MLP neurons of a small language model. Each row is named by its layer, matrix (up: input weights) and neuron, and shows model dimensions 160-223. Each number is 200 + 30 x the weight over its row's rms, rounded and kept within 0 to 999.
A block is one neuron, or neurons of one layer that tend to fire together. After each block is what it responds to, as a language model described it from the Wikipedia text at the highest values.

L13.up203,222,211,237,170,180,260,176,198,152,241,164,225,208,212,206,163,194,179,200,210,228,179,209,228,226,175,199,215,202,183,189,192,213,252,206,122,214,162,202,248,159,220,176,211,218,242,210,217,158,169,262,128,213,145,186,204,202,201,212,204,174,216,147,236
L13.up378,236,194,215,204,230,198,215,216,191,243,224,176,171,195,186,185,239,211,186,201,232,212,184,206,234,205,155,224,219,198,155,187,200,228,194,195,214,219,198,173,193,180,288,153,229,173,190,189,205,203,167,159,227,147,241,220,173,237,184,202,201,238,142,233
L13.up450,195,179,188,221,199,181,185,211,214,196,213,251,207,171,152,193,222,240,162,211,166,196,159,207,154,197,239,144,182,165,226,170,192,205,229,240,239,258,166,232,210,208,176,206,210,261,195,254,223,189,180,170,228,138,213,191,205,182,225,177,211,213,177,159
L13.up451,156,168,216,209,186,218,237,153,247,207,209,218,218,265,174,225,240,205,212,204,216,189,200,210,207,216,196,226,176,235,191,219,239,188,216,206,182,213,216,162,152,161,184,200,136,198,189,198,253,139,214,155,215,220,202,198,198,209,175,218,173,196,220,200
L13.up598,196,173,155,185,251,186,199,255,253,312,183,185,153,199,266,220,198,194,201,185,218,225,236,212,183,185,213,179,204,207,256,154,209,156,203,215,226,104,168,207,220,155,214,200,174,205,269,219,217,256,182,191,204,147,213,205,191,214,225,211,154,200,142,225
L13.up606,181,215,213,202,225,178,122,260,186,178,225,210,237,179,209,176,209,222,273,181,235,214,191,190,189,195,241,204,152,187,236,211,223,186,192,206,188,217,162,231,188,186,202,163,122,177,165,233,186,170,161,135,171,182,185,232,175,199,164,163,210,172,179,177
L13.up665,278,204,226,198,191,176,177,155,215,167,264,235,203,224,185,176,190,205,235,209,211,233,218,214,156,192,194,201,181,150,195,210,226,165,234,194,225,200,174,197,202,213,228,199,157,184,231,229,171,243,230,216,186,166,169,212,205,178,138,218,165,247,239,154
L13.up745,171,185,239,213,235,229,116,221,227,168,175,190,204,166,237,159,195,198,226,184,216,212,236,153,250,187,221,233,216,262,209,228,224,245,237,207,203,206,179,217,250,236,206,154,225,231,146,162,150,170,137,202,198,154,189,206,194,237,192,177,203,171,186,222
Description: Mid-word fragments, CJK names

L11.up48,166,205,192,210,218,218,188,208,227,216,226,245,167,181,187,197,224,170,209,262,209,210,215,224,189,155,201,182,211,157,159,216,206,189,214,164,236,173,163,208,181,215,193,175,182,222,202,216,213,200,225,267,196,222,241,206,181,173,234,194,175,226,275,200
L11.up460,222,195,243,178,174,219,170,209,186,198,234,236,210,149,194,218,146,179,210,171,201,271,199,268,202,215,255,240,135,182,125,206,147,153,157,146,193,207,171,226,156,187,187,237,172,182,181,222,230,234,190,190,196,210,238,199,220,226,202,227,264,186,257,203
L11.up466,245,208,189,226,142,188,143,175,158,245,190,225,206,181,297,234,170,229,182,194,120,222,172,236,191,192,222,172,248,186,192,175,188,182,203,230,223,228,171,165,186,169,197,205,208,210,236,240,178,211,206,219,218,237,234,188,160,173,190,218,205,190,218,173
L11.up518,183,176,151,202,163,198,152,270,211,181,237,197,168,195,292,241,231,174,201,206,176,237,208,209,196,205,205,217,239,134,159,175,236,162,191,142,218,235,189,240,200,224,188,219,244,239,198,233,241,188,237,200,179,219,192,201,214,210,160,184,180,192,265,182
L11.up552,219,168,164,233,163,194,182,202,190,171,239,182,221,203,175,191,207,175,223,187,204,179,194,190,174,236,189,178,189,223,211,204,217,134,225,183,228,233,221,204,193,205,143,197,213,189,175,227,176,168,247,240,217,229,134,248,239,187,236,175,205,172,191,236
L11.up737,198,193,195,219,203,186,191,209,172,182,217,276,185,184,281,195,166,216,243,189,212,218,237,262,155,175,165,242,208,142,248,193,190,201,226,203,283,192,189,219,197,192,182,219,227,230,201,178,218,184,272,182,201,235,226,114,175,244,185,185,149,140,237,197
L11.up822,213,149,171,258,217,158,214,167,176,177,167,190,212,185,265,188,176,202,204,251,185,179,229,236,207,212,283,213,174,221,239,185,244,226,199,154,176,174,169,163,156,202,184,184,214,129,230,173,189,170,292,221,172,195,153,163,134,243,208,229,189,202,220,260
L11.up1008,252,197,217,192,238,203,176,174,160,209,209,276,162,207,160,177,235,254,217,210,177,196,223,256,214,234,228,183,204,149,201,184,199,192,200,185,175,170,191,213,206,171,223,163,201,260,146,190,222,204,264,214,163,219,254,214,227,209,253,192,190,202,228,165
Description: Plural noun suffixes

L9.up599,248,185,237,179,169,169,188,192,229,180,228,241,249,207,208,197,198,202,210,187,196,164,164,231,220,251,192,257,222,148,206,224,200,190,241,259,221,174,198,153,205,210,213,199,193,180,223,201,190,154,202,200,172,191,222,261,206,202,188,141,179,226,202,199
Description: Word-initial K and mid-word pieces